python train.py --vocab_size=8192 --norm_eps=1e-05 --tie_word_embeddings=false --init_std_down=0.0 --learning_rate=0.0013 --beta1=0.95 --decay_fraction=0.874 --decay_shape="sqrt" --final_lr_fraction=0.0 --max_seq_len=512 --doc_mask=true --dataset="wikipedia_en"
MLP neurons of a small language model. Each row is named by its layer, matrix (down: output weights) and neuron, and shows model dimensions 32-127. Each number is 128 + 32 x the weight over its row's rms, rounded and kept within 0 to 255. Numbers have three digits each.
After each neuron's rows, "raises" lists the tokens whose logits its output raises most directly, leaving later layers aside.

L12.down301:121116124087188126159096159175114130192088167145187164129145085120103186126160119149139158137183104138071094086119086115173075104123139090136136133095154080112092092151155104167124095085127166140163128126084084134135141136084082142140126120117184163148128144101111137132151121163108129127
raises: ".", "al", "ala", "ale", "at"

L8.down209:105228050175144112120149121129081150177133135125157095098159086084160183158153137145113123121149090143101091165193155110130081077129104151145097146115113165157155139180064134144144141100117108158099138127121113155164170092126115131074131083057112139140203077161114111151117136118097188131
raises: "ative", "tion", "ping", "pha", "ting"

L5.down232:094116097119134120185121086119164108107122075166145069178147153088077132129093169150056085125093131153139184201150119113095127142115135097208216122174132142059107121130097149132134135128150138081102124070113103122145153094148093132116143166105079142154121098195135113117109113136146131116
raises: "ities", "ional", "ions", "aceae", "tion"

L5.down164:115198143190096169050104113141105179126131112085092104123128150178100096097130139056136105122152162120124110132117183145081160121251149128151124099113108107092119121166117115084111115155089095099142158125112203046136121148069182118148104125136147154111108095161118127135113120129165180106
raises: "ement", "ian", "d", "ed", " and"

L5.down348:147095123149150113144068098088149144144096126141183136134136129122098136185117151098118202161112163128209112091112160160188122054103168181089157178146095088090144147094158103043110105080120128172112085144047132140131102115120154132160112069096116072101145165056157136119144140156135111162
raises: "lev", "age", "ity", "cia", "tain"

L11.down104:101163132186117117088112122123172146176114159120099081100145143095124148112132122163137123173155162143093108149171085099112132137135117109120110140053132136150176095097103075158111081067141195083130253108134160100154087122099164124122101128094110176152168110116142167159116154092208172140
raises: "one", "aged", "or", "right", "int"

L10.down20:134172124110163105187120069148229103166159081103189109172143077139079085134107112174135126122125155144094118119135164166096172137129134168114191144118110126151155093165139170109154132088126166120143088132096200169085108116119134127136117150097075107098149124204080090145145081126172050099
raises: "ions", "\".", "ion", ".\"", "\")"

L10.down230:145149119103174092203120084179098189187149148095147157104127127092106148117163113081141107098121144156120089065136172175181099120120118082101104102103112159113133120087136131142148124150131160123144117095116130133084118133086134096126207182134125115149136150112131149115125181171128082146
raises: "ray", "ally", "towards", "ate", "ite"

L12.down88:101149130137139081147166107098069080155190116152165119155150154083137108019170150164159099164046113166110143090122142120144120077152181195123111181147150151157134162123125129120139105142112169148116158145116139096153167090164128149118094113109159126131144121119084106061103138074151202106
raises: "ts", "tt", "l", "nt", "t"

L8.down369:115126139158163084034101128133163127205117135130166101152125123153110179098111097089207111078154091105123154130077070172117162106111176117174166086127195103113145084060142062079133118095131137101147098130142160127069079109138113145156124116101142105087093144098154117136159135126106105132
raises: "z", "er", "en", "y", "i"

L10.down28:053108136109109127173136156063087104130124162117083173102151121128148098153083135109094145143137147163063084132084068134184187112086143121164113171118128121096100179096155150150195128086130094127206169158171086165127161114142126203125130109104129135106168088152133167136115121142141102132
raises: "rated", "rate", "front", "back", "int"

L6.down80:109167120167124074100197117130125153153113085156167188116112076136141127106137150091158122166147164125118168125099182144124166110126136140097087134136128109032082117122112129076116168140123120154116139132121068163143136083136116168117067115151151130208187118106203093126173167118111080112
raises: "yard", "get", "rated", "win", " Turnout"

L5.down302:174139128158103140091126109075139146152103161110123154139120180200113077147081148128153094115142130032128117089194117101080152111185058132136105089160129125156189104190095142150141107162114159103104180129119122171118199118107127061156145173101110117175154102104100180094098135099096144122
raises: "ing", "ement", "ants", "ers", "tal"

L12.down44:120134138210133101172173138098166113205074144144131119139138169084180119148130174194064128138088106117149128093102186095081061096126169084106122159123166166137111129174111139173128106092185123162095078104144136140126106148133150082102045130084150122123158136136102103189121111146180119140
raises: "ol", "e", "co", "st", "or"